config = dict(
    head_dim=64,
    norm='rmsnorm',
    norm_eps=1e-05,
    rope_theta=30300.0,
    qk_norm=False,
    bias='none',
    tie_word_embeddings=True,
    init='uniform',
    init_std_o=0.0,
    max_seq_len=512,
    max_steps=8307,
    dataset='wikipedia_en',
)
MLP neurons of a small language model. Each row is named by its layer, matrix (up: input weights) and neuron, and shows model dimensions 224-351. Each number is 500 + 25 x the weight over its row's rms, rounded and kept within 0 to 999. Numbers have three digits each.
Before each neuron's rows, "fires on" lists the tokens most often at its 100 highest values on Wikipedia text that the model never trained on.

fires on: " and", "–", ","
L4.up1219:476510492480491499489494504551530473446477516504539532492487486493533511458464469520473527498489534506489437478465481486483533436517468503498496527493511451462493471497532515467486465517482503467485494505502511490486485483499492509498471509514507510466484519501517542507523518487516484508478478453529517517494487555504529484482517560491493482445464505516517488519497466514457459524509

fires on: " and", ","
L4.up200:532530502493485488492508545520550458488468460491474460552454506423528509518491506494513501490515508519476503472539485471516479473497508542491488476533494465484532488527535482516496495484480474496505500512538496484488499491528526527457507539516519562473485527504451561503491515478521453488481532522531492504510515506473421517491507515493496477494533455494523523515519503525494488512513

fires on: ",", "\n", " and", "o"
L4.up99:513540544486526495513506498525520485532522520524513447498490495528497539521524480511491559480496534482477448491512514488524467525541530525483438500487482512516461506476487490498467534460495525488472489479507489480479467502521577508501485462537544498507478495516486505501500507462482478521469534517493530541498529542473501547560499486523492528533526495518540529514510459465460492533484

fires on: " and", ",", " April", " year"
L4.up550:483483537514526454471466516501459523484488515476513496469521518439463494508509532512482511462510506484507559455500544511506524520499510483506474448502486499502515500507492509532490499512474526523489481454498513509514509540484475513507493481506479495484554511500518463486495496513535507513515546494440492492530543493533466503467493527470515484521473506462485502475446491520517545489457

fires on: ",", "s", " and", " |"
L4.up1233:526472534527473512497499502510464489532466509519487462497527472474503530555495526473499518488469513491472516500499534494517504523506511507491488487511534513503467505516514480515492495501513457504495508497529510497494519490509480480520498509506492489512503484495487518442524497440469465548513501552486546542528546523492511486516506523480472468497442524501505480488480513504500539484473

fires on: ",", " and", ".", " ===", " |"
L4.up589:531502508515481571479490522540493515489519513510517542537475507494507493495492511515486517488490528519491497509514523495483505458476519527512466501544472495517476475498463523472478486515527545499473452498503532512527503510554516477485549513504517527554499531520509525478582516464522494499517503495511500510473473508492510461487518494486482514519517502522497488488497548466493526486529

fires on: "\n"
L4.up1278:534525499522479517466519488502493536558515540494499524513456514482530552487492469471506516500499448463509504501486533532509526498489500509530468489468510531511512502504504471493518572519569515476469513516478489517481485521445528499500476528481489522486481565526494523490498520472476508458515511502487498530490542459523541498535496494519454501546517521459469466491457489535524494482525

fires on: "\n", " |", "."
L4.up350:456497497517503502502493497490549482466475532492477514528510481425497535519524462485549482510520527510471520493461489475501491452482521489508507466464512462496554491544527454511464532525503480522485504494492516513514513499495465533483477508475520507511483468482484463476489463485476454479494476523518487476518489504521494495568467552492524492535508483449495492503443517541467557488506

fires on: ".", ":", "==", " 3", "===", " 3."
L4.up1502:523521438497526531458485511483487522454518525494552433492519481524527497482532517514475547485507522473429511472511481508500539500519479525442500494500457482535554464497470499512503541508567490470520485489517500487482487522521501455471461535468460498498466504509471496487496564467474510495502506494497471495469450554491502496466501532480464521530502494512451528496498549504455478456530

fires on: " and", ","
L4.up222:489493501494519529533467490546496470461492501519501546481514508493526546488444489532514515509500521460505476478500507516560500478491475480525502529517483489451493524498516523491497511523507544544460517491551510500489492495490469485509518510550535521540468502515506471484464487489540533471489527494512508487544522524476476485519504480523490499505504502467552472511505502537489525469549

fires on: " the", " its", "s", "'"
L4.up323:497509486466495473510529488482511545477473490452513503485491506500486511492542485469483483507491514449498550484483531473557538533478457534484493538512523508532508487524488526508530492461498472477493483497487471503472478488473508483523503435524518530528552478520519501502545552510466524522483493506490517497456497442507541501508507502502517526502505484500543501519495472497479474503503

fires on: ",", " was", " is", " as", " |", "\","
L4.up317:475513494507504503503508566506518502504467512515524455479489464493507474499490536511509544438487520504492523507473491486491494463486531506471499493497539495503495490493538483464506552534519472535471445500507517478489529507493510512492518488485453498455474527528477503483495499486460553511517542514520478509469500531513482495512495524563503471489521496475506499519514475530462525480498

fires on: ",", "born", " had"
L4.up445:532519496496495485514510522505532486492498536528510503488512531491468518494482511482511531455519529461514501497533503531552535474481500474483488493466496500495513499505535511508520552474475450482482511503534564497515490527493479517528502516499474531507534483542473532507518508514509486484504494466513486513527477527461486475483535496489478512497464493526506506469493469513505486547490

fires on: "\n", " |", " —", " of", " 6–2"
L4.up675:448470491506486494485496480498516484484485529549499458489520480524535474481443527503514509467516506495504466475523517530487497541506505484539469495526497512553470499543471491540515480507518482481486458461517510514463529526449508492547525523513503506478504518469507431476497499515498484518473497519510512563505509528494496537503454513486503485523568492501483461479507442457477465492512

fires on: ",", "\n", " (", "\"", ":", " m"
L4.up1246:514485478496492513517492488510545483502473495538508434505523505518497528498539501505516452537503508542533542500498490531503524482520532512484522480514543520520479461488526466532537478505498522482467496479526541480462479524491523514507481504462515473489534486507521501482525483480472548443491514498496510477515462462543511483529465508490496478496538440465511504475484455462495524487533

fires on: " and", "-", " two", " three", " children"
L4.up1375:517532518495528494492477495474526547512504493505488496478519539513490490485522519467465533452516473454493486482536505494542507533483507495533465490507508506479531499466472499466495489503527447435488517512488526488516467496490534493486469489521483508527493503509540504474480514508505465460553522519499502504455488503475518502486545485560499541477483511510495510479524457510508458495484

fires on: ",", " is", " was", " which", " system", " ("
L4.up110:509506463506504465479475542515487511479471548490482557470502499546515505519484524503508486500461496535504476514517506474487509461453496510547509487477519506502505489481520520477472522462487504482514548467492510502554524496540492477488476479492445478468514523495497526496470496481539472483529510542499539498478551530506540499516522491490530468499537478478449520493490558496499526471464

fires on: ",", " that"
L4.up1462:520509538480500454487525524466476499502516485490479519524485526534487513487539528481500506514506523508562510482455516449530534465475499514537488499519468518534486527470496488521497529497528529511538513494480534523498527443498515474545472470549451502478499503533515452504498471473554534448497461505527550501486529483512471454545499492493483496501509419482502515522491529572510488464516

fires on: " his", "-", " her", " Bo"
L4.up797:474520506489465501536537529483535484541496528543475462504517491463483510493518500449499522492523502462521464468476518528528496512495515563504512460444499514518523505503462502504493510544496491437494486465470484486466485469441514506501501471438517501464511471512509512520444482503498471453506449488520505520499505428488484493431519493487508469513521527496530529521489519480518504520504

fires on: ",", "|", "\n", "."
L4.up1527:495457505488519515520465472526451462500509523488486520507514516480548539539515495498495479554487515554492491474476489457484495486479519528533497508530482475518441522536480502495561508524482454511464462500505520475509516484491486530467504484472526482451527491516479510520445462496439521511488478503477484516509461501472473505545534497487468491492510486521472519488514491493565494562502

fires on: " and", ",", " his", ".", " it", " Rudy"
L4.up379:479493441512497515493470480482533460511534538501489498509532489500526488453481509543504555477499495478490530502505516504523493517500430537490513448504455505490517480468484535501500527508517532506539436502497526458540453491506509527523480528492499507511523545500481473513473469528531541502474474519513505482494486503548521534498490500494485502539436513516534489460467471523455521533512

fires on: " and", ","
L4.up1228:488549499497511502480493505484478500480490468524484502513472498458534513484521496492462460523526500436524446484511489450546469530523507512478485477489515495499466483446477487483462440498480481455503494469474523446533510493528507494473513509476534522500457483502501477528494508523501508464512507519516496559499481487474503498528509488471511518488504512521498455560534457460510528506513

fires on: "s", " ", " to", "ive"
L4.up1199:486496477481471485546526523504487462511491550498501478521514540506500536467508502493477501434489509474472463539540470491486485533481510502458508480515515431453516467539506493474485500505459504492494500517549535470510546495522444495539525460489494479499538533501518492501476475495478485488514467493478528487521484539496497537538509478500490506544497522503508432505500508503487488514523

fires on: ",", " and", " as", " was", " Secretary", " ("
L4.up868:518525493507432505503442503483456468556513520477451464494502487494528497499502466505488543523524543531487472495450490508555497488510483481498549466519483494517534486562521517532523546496463521490476488449518508480491505503525486501523440488495475531494488479506518517524478472475496535509508489516503519510521514515486496479496466505487483478535497491444469472521462500540516541501515

fires on: " and", "-", "s", " ", " both", " which"
L4.up559:493467535503474477481496521485510464468502482542537526511538490496454475493521469494468495506500513492464478458530498548496518512501478508494479496519535520544524545525459543485499512477468524478511463478502506489500501494524520502544488476560444490531481507524515526484481500489460473483504448520450483517463489514494469506510513524505528515493522526474436512541483475495480479501517

fires on: "-", " that", " of", ";", " which"
L4.up1078:538482495514541453499556548472508513522459474534500478516497481526526487485520529509525507500536521460478480537491501486542519512504466484490488493523506530459491532481477542495482523468514518518483457533530467561530496525482486470537487506480492511488485524518543533482482448531472498486491489540492508459525441517500524503504502495553499511496482517497510512523493536484495491505515

fires on: ":", ".", " 2", " 3", " Length", " 1"
L4.up1444:516519541481464489513488489541528537503470505504505455510462477534539496493526494465506509501526502529488491471503493488469474512495500448476481501501459508473464559518499464521474547502522512508533546483459517485509486458503509478437498520498514506543464465546443503476521481527525500506511443491514486488483475507528464514489463491466449524468504524448479529511510569496515466511505

fires on: " and", ",", " was", " met", " from"
L4.up572:534505505469489516462501485472543499424491536536463474495493460491477478508481497509530475510471509482470506489527443522482503540505493535496478500461511488443488490482540527466500511516450509483475514508541498485524494487507493533483514526492518470473505490516494510491487498498496518501528492460547525512492466493515487482488480490474498485500511439467475472545517467510488479494508

fires on: " |", "s", ":", " the"
L4.up755:482512498527447490480505493521496506472532447490561501511526512511517449516474465435486530492497505465518514479537490476512491513473490531461504506495457498494496507448498459490513505507535534499499514532484459564465453490515531502515488508509518538456467521509478522473515551485466493477536515484542525496514497484524553479521491500515501559510550490527470456500519496502508480494549

fires on: " her", " and", "'", " on", " his", " its"
L4.up732:496502524455479471516516553482497473500505515510451488541473480508417496476509495495501455482536494512514557488519505527508485495512493529512491476480523492470531486477500524504547470470482490458494523523484473490479467509538495495499515536498482492492503483554517459491476475457470481521504504519468523476488520472550522454489498496480513527487496500507489490487458520541484483517542

fires on: ","
L4.up557:491485510545500441509509532503526507509490478489506491491493536489501544450501542517526456515482502490453451478510485486470546460523526474571495447501512437480495470537518501478492535498455512488508450498501521485481493532534511526544562535507489486529530496489497493512528507412483495523513495500477509481524510472482532476507491509474469484546498517480526509502513498511510531483525

fires on: " in", " over", " By", " mid", ":", " of"
L4.up948:461490499483493517494508486509556469463528545481493489510466503481453499504519499500513528471470484537512535493482485517528523471486532563513496513483454558527437549491549495488516514475483461504526502464488531457482510489517524511520478471455496498506475476500494503455486478527517515517489440450516476512511511536520508517520484506518508473478518491474497506498499524465484466506484

fires on: ",", " of"
L4.up118:512509475513485521470507507524449509510482513471564497464489521469515533496522488486518496488465469502488485489465499508473477494501528477558450459477467496526514478519551518535526494470462477487501462536539517496487511541498494481481512527511535482490480491523454479503471491486503435474488500509520491526496457480475517536508487463493518489470461497517517530515502507483549521521544

fires on: ".", "\n", ",", " |"
L4.up907:537523511461483466519482495537514476517511527473515490508526489506518537515501526497468477507550479495519505435480492557474515502494477522519556462522487499478441543480475517491543529487483505487450540514550519525509465483536525513470518490503442494482444503502520497500502483457500527492509495501490508519507475496521491485523465537487522480535474489516470544470484487517507525499517

fires on: ",", "\"", " a", " of"
L4.up117:500487549462476511463516487487522505493498526487519501500494525501542518476486466492502521487507460496507491473462509492487499486483495529489463479474510476545494553474494487490505494509518506448487446502505543508478520499507498497497541500481479490477494473503510480484503516499503521455516465515531532518494484507494490496513514496507540472513478502498544515525470483428513500508551

fires on: ":", "'", " (", ";", "s", " 1"
L4.up1021:503523513476508512498490483514498490532502468474520458455497516471488531502526472472520495489521476526503499495535519487517445485458504525499541456495447504505515518497524475507511497511555533502500520507504488500512470486533494512486466525493539507453514490494499474507474527533466484486463456520508509510504474436505500475511519503522497478475470479527500517477504526501475494532479

fires on: "\n", " in", " of", " de"
L4.up731:466523504527477526472532516512495503488514525507483509487472473473507565502513472493524528505458468500505514502494500525513513522495511498476480533485516505492503501510498503563453514501521503494521558483476469478444489466455488457470505488476540539503449483503493506514470523536499498499486483467532508501496488491501488489536475506545458461519472475464500490520473508432489510504469

fires on: ",", ";", " and", ")", " |"
L4.up1169:470488468540518517484498506503528487500532497507521517476497556465476482537514523497493520494470530489520516499471520524515493493502496505504491470504520533474497505502528527476519466487501516489496517497503503521516473461522520496527524501475478536517527519509520504492482506442493498484513491488543512524493466488546514526500418509497493532466522502469544505485493495496475486525486

fires on: ".", "\n", " \""
L4.up90:506511505490479485482510508476499494486454508466505501536523529441522496541514479512523470468540492474495486465496491469494490481485555545464508499499502469545502503487463489463509472539506509485494463555500539516514483494482514482480460524490486504498474478569477456467515511492471509428460525479565489492475488500529514489504546479500481500497487483507454563506500440484472484518491

fires on: "==", "===", " |", " ===", "ia", " and"
L4.up851:526494481503529503521414505480528492477459481485469473472529483532522545500511499505541508507487492481539537483465519480498527484521530494518530441515518477505485518487509521517512474545490508511507541486503469488496491511526537444446512535466509538508485519521438497486515521513477506427518477512480509527521492501478485488487509507512467546497486509454480518530499533533458502506565

fires on: "|", ":", " |", " At", "\n", " at"
L4.up263:506442503496533487496535454483503531482465528503482482487480524471447502490473518496515518513499494508524507476499521494494507467529472548490524481497498481481473449478505506467472485483462471534494456502501519485565535469511506496496511512503477525447463509499452523484525473473514506481502503480525501531497475449522469484544521471535494506504488524488508463550492489527475490464497

fires on: " was", ",", " were", " and"
L4.up62:487502483499502482500499515508532524506456511499496516499478524520529555509525454545464510504499501527514509464501485492506481483532491476544574498464548487522506505522501501490471461482514518496535544484540484505561480487481538459475456475531501515488447524500442487456485458499516469481522537475488534561509509504493477521475519500504484481507508487467498456514512479495474521494508

fires on: "|", ".", "\n", " |"
L4.up791:508501496465507501479511507512521474466470488468463496455535514530520504547466518480485510496499516463494480511489502490507538486478499512538524493477510485488531489489484496519501511521479510482496481502546478523498506491494487475508495516519521535529484460503514530493527499477474505524489528507506493502454519475505482484473541508468497472520503508465452476487492510463485501516517

fires on: ",", "\",", " and", "),"
L4.up1501:514513501491506477470491470514506498511472463462472503485496491455520496534534525494502496501491559499463503488516504489482543471529524534483493459517550465531528512551489492467499497465491471491481512504514448514504498527546494519533555462486475466509481526524459506504527491473509459486484480500514525482542535486466466538472485520504433445503514521480541468501490480515468544533548

fires on: "|", ".", ",", ":", " |", " The"
L4.up1503:481456434500500524482493456510520496461448480511465478488518527496505490539518454498552512513501522478508533461505419558453529526535497478525508474510469498454470525508553501519481494530497565510461513476519508473491450473489521467507462482454493519507462486492511485466495507468481514521487507455520497502497547506527444498471492523494505491513520476482525523506502522520494495484536

fires on: ",", " |", ":", "-", " "
L4.up910:487503515519525535505489507487526512498535498495493506504513491520494506512541556512495502448501519494535516499477496543521504502459571447497474499501457518462473506498522484502513526517511509505470449547491494505478507490510515558492527534525501450490480476530481488506543542516496522488524488528491511534467479521509502448529491449484478520500432472499525533496508499511480466537505

fires on: ",", " with", " (", " is", "S"
L4.up747:548538470504521520504473524500513501493518479478523472501500482483530474524559513538524513497524491483547515462544499498518503489490548488490516494551484450503494490499491481488489532507494500486509522507542532495483481481505504484496491487498487492472552525493535544497516506479553467470516506530517531514501518493512489542516505470491509474460518546520532512545519508505529532486513

fires on: "\n", ",", "\",", "."
L4.up781:481507481510498553521499511507515466496474483504491490506507478510529485519530521527503491535434508499527506490501488478482519505536494557503561475484529512523479474523534518510518503534494515528494480483494488489520515507454534467465543491443492522468525520481477492457477445473512475495500471508542472469497475509536502529500485507499498478473491509529547484519498544525448486544541

fires on: " is", " was", ",", " ("
L4.up48:495559478533497508517494504472471490540494529508515466496551511500519487483522487548478502504501514506493469510500496493503469486531454427501500517506515504540441513505488495448497554494481532454495529509551510505528455486511553493525505475557501490513478515511515509504561445476492467486533488511481515441469499508495535568550461466474465510503482500455499491531497469453493511496501

fires on: ".", "\n", " |", ")."
L4.up1178:552507512497535504488503518500519470477472526527534492477483461466516485490474491501531485496485504518547514496473505490533489446464520528494525448465475498530500549521486467513462499503541512469471503485511487517491479525489542492512530552503489494530461437485473483488434473492464509498525484510495484477453491546497481493471470520510523519541539507491486456459488514552515511504493

fires on: "-", ".", " and"
L4.up566:484500455529521506484528477501493535546489531558482466514500486465493527506493531540535504514518478448498488526491469507475494498519509503482497488486504503529491477487467526494528533476513482479493544475492522519509477508500503498513536467504489508501482518468504498482486485515469519506492460531468503514506451527475518442422518475493481504488488498510488495499482507512489493530565

fires on: ",", "\"", "\",", "\n", "===", "),"
L4.up385:508532478494475560466507494531504487517499518493512470478496531533513515477493518531525508502496508493478501489501494510531533488511492506521459451532517523448510500502529488486508497512452512506542485468537494492497489504494489490533504486497477526498507455502510473488544482452469541472499493484479520531491476519483492491520554518473509472509480522489473461490477512484520476480530

fires on: "\n", "."
L4.up911:489517541498548501505457547536488510496492491472503462490528485478484561464505533482488555494527493428522512477482502486494515528474521521503481533488492539500519520526519473524537489500518521501474498496533531464479463472468513525433520501524504506483458510539504511482486550475495474474468510488532486462453512528491507455522484475506495506451489500528489489547482519546488542528513

fires on: ",", " 2011,"
L4.up138:493481543484527504483504495512491474497491498460481473510488503466507547510527515487536481488452517464506482496478509476497528458471538481523510509530470457487464560501495492494514516486489499460492512490476530512523512489519500533500508479474510506492492528540479440495495461480484499480470482448543526530445490492504517512538515494503490524504498488495515473530474479527497479467513

fires on: "==", "---|---|---|---|", " ==", "\n"
L4.up865:491485493475474522492561512476497475489488501494503442519557456501503498501465443525513485510433500513526535494449438461501481457510470435483478455476571526523511506517551467503518494522484509487480476490467501506477512479478548522533550521488492532491515503512496496476482500507513487501489512500532496497525507480520504484522543551458552473531514466526494493469496510488506543520533

fires on: "'", ":", ".", "e", " to"
L4.up286:505457450500532540519526491546448503501495513476476484465474497531475505498506463520477478496493432503483496521490505492465493507517463449531513512491531542518534503523504510530482487491532491523523482484453492490516473469510498536517436504480492485490558477524496491458507507496508544447549457522497532517471476485488477492493482474463526509492540463511537510505493492509502496472515

fires on: " with", "|", " and", " |", ":"
L4.up663:531473552488484534498493512542498498468510463520509486474494482520515488520491496479526509549532519477525511483486527490491522482521502505463530506514469498474457495456538468521512505474511510484502529513530531560497524486485551462506518504475517487500484493493530569459535507518511481504540504475498489548492435483487523477532521482478512507510475473521520472537468476513459465495556

fires on: " |", ".", "A"
L4.up961:498498486448496566498503491504576496492512520502497482530515520493544512491543530503498490479482547529583491533518472496488513538492534488549495518481501473545490486493486509469479516462530546463472522526496520514473509508492541498544508479551471526531467537457475507508539543523506512540489459508497505476500544496493518517514493520458482499476494546519496468455530520491512452499500

fires on: ".", "-", " which", " that", "s", " it"
L4.up801:505543504500496471483523516498511446491515525508501525479508486462490546509523512491496515574490507494542489505494459494495484501477505486478472506496497465488501485520498476518506561519510460512457543501524497469510504514511516546503466511522506475499556500496500524478483541551498483498479489485518455504492543537468475486529523512451530504489537549481489533486531530506471517456480

fires on: " |"
L4.up745:451514483517475489498511529512547485483500480526508489509500492514559494515537538504519507464497512526490462490472541523502501476535501477510472477468504459487467456469518474512499486492531523512485546499534471495514520564482493549512509526478489498521485540522489521499467487544497473463488482532508471511521544510488508483489524478508499502467491519469516513454487531486487481491465

fires on: ",", " was", " is", " in", " Year"
L4.up1367:486502501478538543560501540496475458504463464492516465524491523504552475488479500466463492459456505524486538511497497516497536512531510506488510472500502497483481487468561545493521514523528497460512468504473473464494539491479511533518496496474483492521551509469507527541493511493501477534528512501527545531475509548507551498458499470522483513496453505518524513465538463518478518496549

fires on: ".", "enia", " &"
L4.up1313:490532497554505512510500501482502497478492521549472489481505463483520489488486509544565459505495486467461513517525466484544497488452538494490530523491487512538488460498480514488538520471530495557467509496474510471537516485525486501524497506500487505419569534556495491512492491453488443463511527482478537538498471509490527492501494498467469518524487467476512475497526502522497491519499

fires on: "\n", ".", " she", ","
L4.up1212:485502526523509507476500525499452529500459559465471485520502506479495511502506494521498534489492497487495556503516497493457552527490504540499487496469525505491480486509528496530542499473487508520479465530515496495491553490540515526471462473481476505497475507559503510486475485468497514501419506453530496453489550499461463501538547519445517508505501516453486535465462470525500544491516

fires on: "\n", ",", " |", "),"
L4.up624:510508511498473488551515468521542511516498518481500533531508458523527562513502498510500515523475518463499505458509514496517538487511491507480511494500478491482454486533522481473505513456484483495481488466520477525487508520489516525485500523514524506498527536523521494470465445479492526484518464480488514481560479502476525462566507516451506455509528486505524499526487434494527518510478

fires on: " "
L4.up22:506470522515494501501479508489522471454481514519495483480488478458502503533469524498469503502483513483546514500486498526459503542475506525478525493512520424482474471506502497543512476509484517517547452495533516441494526471500537492534438515508530524486513516508515467496484512500491519526478478527497555495533540501502520547512533495519519545517484490491487507457517485546504487477497

fires on: " |", ",", ":", ";"
L4.up282:518489486484506483476514504542514500488487500468531501477495496459535515516468478542504520482513524476487548491463490474480480487457533542465503547491481486480493504499505523499519501488418528476501476481498510485481507466521451533489557525512527479495505554534468482478492535465514471493494486503497540491523515532447498506483501506540546483530472502481500512501455488487517512464501

fires on: ",", " and", ":"
L4.up480:480502491543510511518488480473497504511495523508488547484498505473451512474457472527505507486493533484523487499518523519498535489492471448553472490511469481478511459499495521495511515522468416481497501504514512500520501469479476474508486514510494536514516524490524510492506476481501523507510480513468479500521488452497490477472520503510486473493453553478514464501488489495456501483489

fires on: ",", " that", " announced", " –", " which"
L4.up1523:501524511506543483428480520526491485509484483521492491446487523439514457518531532493482541492475523516524524519547450476457527534518513521509512515524472498475511513527516499503493531535507479516525500493490503472520508425522496505470522472506494460499480490542528454521470514480461523461465485508506471505465514487514422473475499493498508464524499528493511454496514486496452564487488

fires on: ",", " song", " where"
L4.up17:487488509534514462426508517518507533456520527523535472506533517511495506486491512508494501506488496480512545510510486511503467539483488497467501472532474489496503486514535490515490532476519538493503526485563546470517516531514513481504552516524509473497497493541525504485500516502522513510509501480525501504513495508501522484523515507495509564474481538484524498500477502486485564474514

fires on: "s", " is", " went", " a", " Score", "ing"
L4.up545:513523461465489555503478536491491510506521504474492514521512525510529479508528499493507547451494507511513515525467546476480495447475507503482495519528488518506502506506459461453477499455514537513524507496500495507480478548511473485507544478460482525512507507508481482540464507508512483552528468489500487552486497530454468487546452487474511485497529506512510508497472473469482535476465

fires on: " and", "'", " best", " only", " first", ","
L4.up965:507480504531493485482444490487494501515543472511500506435462496526495504508527511511504492486500507465562519517469523502458527479513501489511452436534502490488528494488538510460523448530528499483481548515474508503482484498499491489529554486494498496510496490501494525499511511475520465488477524501475529511503520463519483494501488485465509505480525519488516520463514459510469461513454

fires on: ",", " so", " and", ".", "\n", "'"
L4.up150:496552525538543476503499501506494512508525506544503495500507517530484510490510490492474498502456506460506517513503484494505547482500518526473503533516541506534483482460500477514542522515487558492498498465472497492470490501477511465484531519522531515518537536500479511519528478489482525511501465475495506530584457486502502505488457519492518531511492513468561520516487538459471528475543

fires on: "s", "'", " re"
L4.up214:494540533470468514463553514501516518510480518502482506473506452521485497498521497539470499487491446463499528481510519507492554478490499444523517529498493513515525528465529535484498537476486489531484501460496500469509501487478468490530505490494485471479489491535528493504521507490487498515551498524531491508470528501566500507570465513490454507537508481548512480480475474528511505496453

fires on: "|", ".", "\n", " |"
L4.up1060:487479489503491471510459481544476462492460478488481491470499498469473538553523506483490498523499487490518510517453501535522548515500522495502484505556491542479452514513489483527534512504510471492440462482522524521496525515520481468520508520486486526515464538528483482448465510498445526494463503454496501497535508527523521477561479477485491523538485480497535481550486504482502487487534

fires on: ")", ".", " (", ",", "'", "),"
L4.up502:514542478500497558501492525530435481504497519521533505497485479549526534487502527520471508513483518494507512538497498459509495508489483533490526514511506516492501493497474483512476505505492530495503430503558524509488484522525470499523532487494477481457509481491489497494524493456465482511532490504493513547506462474461470465483494543468515520525452472526470526483529463478495481460485

fires on: ".", "\n", ":"
L4.up719:522489478492527507525517531544456519514483554454489486453522499466495465538525506462504500496489535451543446490516466486489474484465497487467484458488482440441485526534463526508483494540480508517514483505455514491561495441494518523486506471512533478481469517540500543486481516530525472486499470453489478480462485464494487529513488513532493520491530468503501478511494517515461544497492

fires on: " a", " is", "a"
L4.up256:519488516504528540451447500506532504530479476461490498461488535513495468519496472478478525497510466505526504550527549476476491475549502488488498511505478535502497481468495526471516498500495518528491521540498484478560453450523517492482544469524505486511492501489502490500549493532502542476475484490462482518538447489482494473533512529487466546475493513499478498500485503462493490478469

fires on: "==", " ==", "s", "===", " ==="
L4.up1305:477484505536470541430485490497505496524516517469515507471480493495496487519535524468511486489525528494504521494520462469500517504475494459462507482499453500564466512494486506487499461519508497433486492449455487463481491464482493501465512533537499487490448537520511517526512481486502486485508525523493514464545488529471456491526530487534511502517505490479494488457514514537517504529485

fires on: ",", "s"
L4.up444:500555477491513492503498512480521474476521502497523482505497500484500526442475514523490524461470548504530426502471510509508534507517516520520455487518533471491490519516480510503496469467466484527491490458521514473520516496451515487499480482498508490504541557502540509529479468501539514525470488510460486471525522473544560526493534513495503537574509457504496481476474484505485486513498

fires on: ",", " (", " |", "eri", "."
L4.up949:502530564502530543528534551550481501534459519515484502480514470476533516483562535564452453498499512503527473513469477523555468476519517512464489478497488513523496479479489440500524439489528527474503492496494446491524454517491486536519481511466490492519539529479512548515486521476483463511486455508510521481490471508504515525558472514474535489491467530511510504521500481470450513511501